Weights of a small GPT-style language model, trained from scratch on English Wikipedia.
Size: 20 layers, width 192, 2 heads of 96, MLP 512 GeGLU, vocabulary 4096, 10.4M parameters.
Architecture: RMSNorm before each block, no biases in attention or MLP.
Training: a variant of Adam for these matrices, 156M tokens, 4758 steps.
MLP neurons of a small language model. Each row is named by its layer, matrix (gate and up: input weights; down: output weights) and neuron, and shows model dimensions 16-143. Each number is 128 + 32 x the weight over its row's rms, rounded and kept within 0 to 255. Numbers have three digits each. A neuron's up and down rows have the sign that makes its largest values positive.
After each neuron's rows, "fires on" lists the tokens most often at its 100 highest values on Wikipedia text that the model never trained on.

L7.gate336:166188087155119133172104113114102089197103168131132060118139183164095122147123164147156138203198083187178159133156110134144102162170120122117159114126136145117140140114172149222090133143131065190166129111098156171094140133143142081086134097154150197091111120107084090100150148101116146132134107095128139144107089157118079105138135162192170115163176150079190048152114132107121086137100
L7.up336:223169119068092121170148125095111137225117122144170138090141099131058113152154168170192128142118100129172114147175130129129154160102167079124147119137172101124161139120140117147092158152131106169087111139060126175134159148144129134109093127110145096156100178180131144133099136142111092162147139086193092085130145102115102137117127114166133129168108139126116101191165140167106139117092
L7.down336:158132119061074079158154161097146118109130160157110193151121058101136130143151115137175081093089134148121097143119167141177164143073129089124121109141151071155116139106102113075132111134117143152099118144059108118059139148128137132154116151119062056217102173157109123152081111193113102180158138131131109090175153107113065119132174054179106140120146118103090137117135125134163127035132
fires on: " was", " met", " eng", " Award", " conf", " originally"

L5.gate178:131155138131120159138134165053142177139180170085098160150144128126124129164110152123100129114158168106085105183138196120124156125116124156110092121097113153092088122118137157120150119128072143121160184163197145130134096168118108133065139097147179169138162087114145077156120139104092149158179089114143114144112103115122134137124149113056080095165094121143105123140175113077085070116092
L5.up178:121153132203109172106155200127117125093151150120100161141151047174137149135087103109076132166140142141102133130152113163095145112080176188153162134181121176144147148108211160102158170144158126128097143131144124113092096127079143095077126147116106140158155112151158081135131155067119114123164069109116115091092088094122147108132141056070126091152074155113156138137152142162162128095055
L5.down178:139165130125143164140145152124169093081090131134094156144167155107136106164154111084127092102066170139159196092122100167174132098160150147173165128189120027193109103195164136117149110145092143150126151110158094084158161130143118101148093133175081095144119112101083128160120139094098084103145156121110121106110059158108107099111125122121085062130084183125204160137161113143136069078099
fires on: " an"

L10.gate180:127131127112100099129160145094119188111060079160137093114182103093135123128105072128139153126123125142198101135173109102159135144105140076074043144096143144117106154113125101205140133163137097133167087115114134107116106081153199088139140109165107149108115122081110144196179101156112064184149086127107149117087127153122154127144141113163170128144119132109147122193152107149117158203131
L10.up180:152169164115123144148164167128175119123135146144123140147111093135149150154149128091137049130097150161202120191157069096151162185114152038076081136164129132160111140106087079165165106125173146156121115046142135171146122114128170167123196133156127126096147142137125158190122114167121109131110106068079092136128117106068135074123165088157124107097151158081100157144153077139127162194174
L10.down180:126121125101135124129121144128162073154128110118114180147107063189115170142175113103120073082095170131157094138126153175085152128076115055143116144128098123104127091121176147127197159127110152178119162125068150086116136120184172123184164065103143100177113116184116149108097151141092114128091122084082107096127106098123080159128181122098107052129134128102109146148149097085136138175149
fires on: " lead", " right", " returned", " range", " away"

L8.gate311:118156098075105144139148112141159127161126199129134189149143159129153159127106144141192101126090172074090141188118101093136104144090119158150177152136118113132074121103167113062153132124082151099112115161121094120126124126153125101139110092062146158123164153159171098136121132094122076130096073141082153167102127114061080105167106148162084053108089105164054106097119128137105155028160
L8.up311:091131100145149160140178145109112134107168144065161146149139043093173181126076141113142190181138153158147139218139135118130071143102060098103163154133119168100096069066118159181112126154158086113159118165130170127115153151114111056114173114116135161073129147121142107154196060105095146159126154112085176104093093102128143056104115144121155057143105146126102115171123095178086131122113
L8.down311:130108156091118153135085117143129128193111141183107181109174098144116129165137100126128058056125147093123154135149144157116114120085184148156132116100145067140066145138140110113124150117096167083092083143118126156125107111206059133132101118159110139179169109184174156115074160079124085111109089163125110138121154122120104111202120109126071109096197119141109123101161071122118111000102
fires on: " an"

L5.gate380:126137111172120135161127152134064170119147144097098158190199136141208112137108095172117125105096108081150104134138140139137156117072134102138144127199158076127108101119171185143130143133103099170150087126160128156155127157141104125117098128097149145115133061136157078090101141067100175116185131082107122163071144134063148099180076095136041084126091069156156102115117088131121145106154
L5.up380:154129169154126161135128067124151107190122132069129126141152187106152165125118155198149122110135142167191126145132159142126142166098157116065135201173108121166114129118181106193131194163134099127111101119114185120124159050135087097110066156073163107128137119098147061104090149120117131104097175111088141163120182120140131112122162125152136056122084091128115113127091101105169128071071
L5.down380:093075104092088144156146167125169166211124147118100197147134138064090106136188159175186106100103109135143123114139183171137126104098136141125149109100134078153185195093143098106144150114112139144102102122113133139090140123137126197096089165104083157125180141115141085075108130125112096106168126117175153116120148083131140086139127202153096108109144118130122127157130175112120143017174
fires on: " an", " reg", " Reg", "reg", " camp", " ear"

L8.gate460:157147154110118171163140108079118109131152150139162106072116137201153082154132121098178128146111136116167139169092140104146090131149062090121166125131157150120145135129081111149056130149136087123164095094192170145153136137106121199133129133115164130088188138170122169116179102146119102110162055116141172141134135101140108109188124110121151083149089124107122125175108122120176171125128
L8.up460:122107101096126110157127067161143164093128024093125145085068125164086110209118148075134152123105152098143071140084142080112121068146178110120160170160085173088083140145091083069136083126132131109191096149140122159086162116092151167119169114141105126143142119141112117080107183122121087178206122126145119175084099144147134170138168126120093133135129097111087094163152077102103102138155
L8.down460:118145107148082118109160079174123105161131110124154169149053158141136074139144090125096194136130118100143085167127118118126141115110127090148149109110181146174067170177113124055092073124117130187121102167153120199093105093122161113145089138037128090148196128098140109126033156110114143127206140103185144087087100122143142152088121121131119106105157123126107136094201146115147094087157
fires on: " com", " stand", "===", " included", "ceeded", "s==="

L13.gate93:109131123158135187136160148169089100146115120116182058077189092158106075150116184114158088093138137149154108177176144131065083140137141134157121163086158160162124168101143135160095120147159103117153116154123119076120149101136153087194152173071152139087158150136123167161129097184114125131150070148132148087137083132121157170124181186100106084189102097136136158148157092052125157142171
L13.up93:168117091106153110136111089162139073176103186126158112116127100172108158130098169054106062110155119125176159083117098203120059154093135118129133149064109107123118148134078156140114143054173104106168144142087145047164119115110113083213065110125169064145206123111133160145084114181172150118181107148133163112155150092136127149107116108092066139117125139130120182128125163108143162121102
L13.down93:086146088146149125137077150127107082111141182111151087133130128178111127180103123110080158172120117116118107106165122079141125100121106048083171174099086112137222054106134139138191117126196117124118112151125150127156128116104118114145118111148112111131074117127106191133066165106106199134143092139091111131140118082147082136078166093090124165118137194106092113133146167111108056181086
fires on: "===", "==", "====", " career==", "|---|---|---|"

L10.gate166:145138090162131087068157171162131136132125114082105101148144140167106086157091137074089162138119105161139151125110108170130143165215093120163107197150100153136085168123129145137037117141176063160133161179114068076088110145105152137115108150091122094132163113095097155076112090146155161098149144185119099135152117132221174177161148139070106134135124115113125116168098161116121134173151
L10.up166:155147092098116147114076169152129160103182111125131134198128107170113042107110176039094102106109102175127105163156106123133128134163117125158140162132163154106119212167124140098087124122157114158133135131117072097108122113123150129147068139124177113128156152132142176065099065158150143110049121203132119092134089109197130169135081150097102149116126139151125151154156140087137107154117
L10.down166:145114083123176148091099109082147115142129190131112171143120073173108104095099108120085108108082105143106142126098090122106110113070137167186133171110136153160141168113156135082175123091170183131120106140120150131149142131107130141136111120109127115173094088139103117107081122187137117084173106176084190079168123049184134146089114080080062104148124142197142172166089172084143062093110
fires on: "==", "s==="

L10.gate446:121155060096171136106089082171099089096122101139128134069117162107124126130137126128088133096212098178153090141108132097149123123142126147064125168107092129171116124126112159159063114141122131164114174124151117062143158148077134152113191176179146185145084157101177128156129108123078125127122130134144134133161165173129120214159106119123110167131154081126080111124201104140090155113225
L10.up446:131064157123087157138170157184192144126120144104158063137083136073129115100127141119159135129167091151123115157161113208140137123139129162103114196139132068178127152087093132112192147127121143096108080114111102215137110124140110095165192157176089137082153114116111116130155168078094123140120132119115123087170083052131074119132186071149109134087167128087121120143146095126133090126181
L10.down446:100177167170114139099113100210177147113132156140158114093093116149107094176089162164110143128077173128046114077131138134103162107143132124117131186124090138132139122095121161140103150115155119170108080096122123170189134169096172083114128128154119058093184153130130121113105098083090099166088183082082173130162141095152095177134142113147124148155157134065083143090122068149133127129171
fires on: " ch", " Th", " av"

L3.gate13:084135057180182067131138170129070125118100167174116095120157100156125141113066165104080075091121153108159104154156134115150148107185124124104180142117127135147138118109147112123115124078138052150121138137085120077108149088136138088186120148141142105053146185140158109099138058150143130103069150144124146110117126166083114163071128108104110083096085208142156074091106160147162103139147
L3.up13:106151171131123104066123142161108159129115143155034110114160113149059090188110157103078127134160183124068122162144162147202128126105142192151117138136125107183160119149110084101130136135135157150098105128087173145103123092102159109132150127143117132178149140151013108129149098142181084147141123130119096099108095055111111106138138159181138100123139178141073115084103151113157167088122
L3.down13:152137119168094049160108118139092149141153118117148160142172128137114044177166192124107147138148165104096157152107100185150173125096131107164132096110126125148215132131143115091183117193106147172125089132125121153115097105133137138127131125147113154137135192180083111156110096125127104131108146115108083106152135086075155130124052106126113174125103098077160165134133086079144115131136
fires on: " —", " hold", " Aust", "though", " although", " votes"

L14.gate413:075160183108151150085133137185122141144076168134151079106104102099169173119140133111095161140146152186159146096171124101112104155170192138108079103115103090081144118121136107162110115117154108157164122122111111153135161123136080089164135148095052156175161095111135091095146139123096124194150178091128118121109147140170178134115141134172176131159148104118102115077134119126147072178172
L14.up413:083176146089182114129117164144167114167123150109134074090114139135116192117120185097111150091107206178133122084154158083102149106166153112160132127113147106062185098141198129146112146114120123131170108143140180134140131171173089188172111084077084104198077120148127117119115121129072163150127156081136138143172140115115116162095136100194055138140188121121103174113121164095105100118095
L14.down413:105179132128147115207172109085169090127138129108151125073124085172069123128190105141163099107077146127212112168161121102172212091112105152143103118171127106151128170174123175117134114118102171141198126169093132119118107120131127148179138143106109115134089084109137169107109121191124145157148097142099107131156114056075110172147151125173094139132147123066105163120093111071109132137153
fires on: " was"

L10.gate456:113107140092128137070186136099118116136200093123121114190149153099147099165053194100082124095131105184118127077122159151106114104196120120105134155131105142124101142169113107160111124110162082192090151175132078090134119089081165154140104113114115118129141150123117149118171033094096161096158143111151166081113081172169166124126079192121124139135075163082153125166107149124124115095146
L10.up456:141128085077130163162097141117108101112150136103128189097141124126079132104121137108093147129062060158124138149136155144182104074142081097157131095104111115113121143117168069135090092128128150129134112174164119110078106126095187095110077137144132134090158085138135141140161105165136157163130143214076153107121098144107145148167091134121164165102203125166170071182053156102118149071142
L10.down456:151097109069144157109032099117058134160178104145193148134164106191110158116137074140080143122083073136040152119136099153110125150127114148136104113149080126155200154114145133112115122089103115094111135170111108126126119156080130118162075107144127133076122106097095145167077150190154119098134136139035168105155155068156137144111073112123106162122176167120173160143085119088125130139113
fires on: "===", "==", " ==="

L10.gate125:171179171223151063141145135158117157146125167071147080125148093128171111160120145117137136088157106146058118189108148120154084122143097110083082073166130139170131090081127146071063088114174126127148136168164148129107108071086164167148121158160124140151159141144099134103133109140153153086143100162120114042144095132145124118187129133117133077164128111110154125119132152109188114134151
L10.up125:129181130177151124124108073158073209153129142182110108082095118177141094159141204152120085129078135132100122116119160113131118121111035191125079136124131065110150170104213154112130080090188168139133158141122052125129053108074113167107128152127123092155088129132093122128203121185098170124106112162150128094069135106115109134092087136102110161143136152114120110157134143112112103058129
L10.down125:105134130094135162138112155091086146140134132129140174092097095179183129130133148147107096129097097182053118094120119147079099101122093138151144149090099173104131100100156118120143089055137182075096115138072091152123095085101067190150117106125091111162114161127129117117191134192163161101129166199135162153117117083164125164174086130113043129185146153151102195135067146155093064141097
fires on: " ==", "===", "==", "===="

L10.gate337:153082117117156170152154054167137198126151074097169097128106116129099126144137115093076135117120139148090189150112081116104129087136165112104156114170115116136140150065117188156079125121110134161064086176144158139135076108108166161122086195098122117110190086107129210076109099165156128052134117164115149115148119167099111183149139126139155119144146108113193084167129097085169164104169
L10.up337:203098121078156127147143113164153120117102119071133165114114130147076107222141115129146135126104115077111159098113150129087074098143156136189123135144114188107045183132150111091131104076159132128121121192152096111061142134108195134134051153094086114157121183100113088150110164181098133139145154129143144122080097130093128117120118069116086100138093120077073180075108178145107107124115
L10.down337:133135078181134155089084112113166080098111207109144126080177157140102102101132114171128125162148080111141071124102139086157118138074118120133086172163161162129127079178083100081187095032169177102145130143115128126150169186128163159147092107116137103141107172141099050123068070122132193181117147099122178128076117183164115107087142111118144148111145117087166090071164083174164136137149
fires on: "===", "eth", "====", "s==="

L8.gate249:129105107155154134169160143126153160105117189095111194113159102148047127106148116164109149140104113092113142101110141110136177136094135135128146120163089109129109127079181134089148131087115150120140131087103138073126116128180175170129111096122150126106125165151127121099102101135123142115076149114040116115167109069139126138133072166143110145144153080071097130082203138146081113107162
L8.up249:156112118163163144191175145084117176096139144138146137113119093116063123164148137169055208150157132145135113101124225139185140145126177108102165121132128118139085080066091209156086086093139110130148131138126066114190164102140130122141128111123110099068135104094097132102106118173091146093115090176081129133134093141215129120129114186128114162134176116133179171106149155153060094122127
L8.down249:108144176148136112165083161129145094161114116098163222087147133103141115173168082098114073098143145113115134162115042120105191115104155128121099073113116122102089141143125114080157134141186162189052120092112109102095087142134147112155129104178162105075150117185139120083040096206151090134123164093139082144167154076106124140114071109103115076126123148092085087089117164109145131037078
fires on: "oman", "ery", "ther", "iles", "ishop", "aster"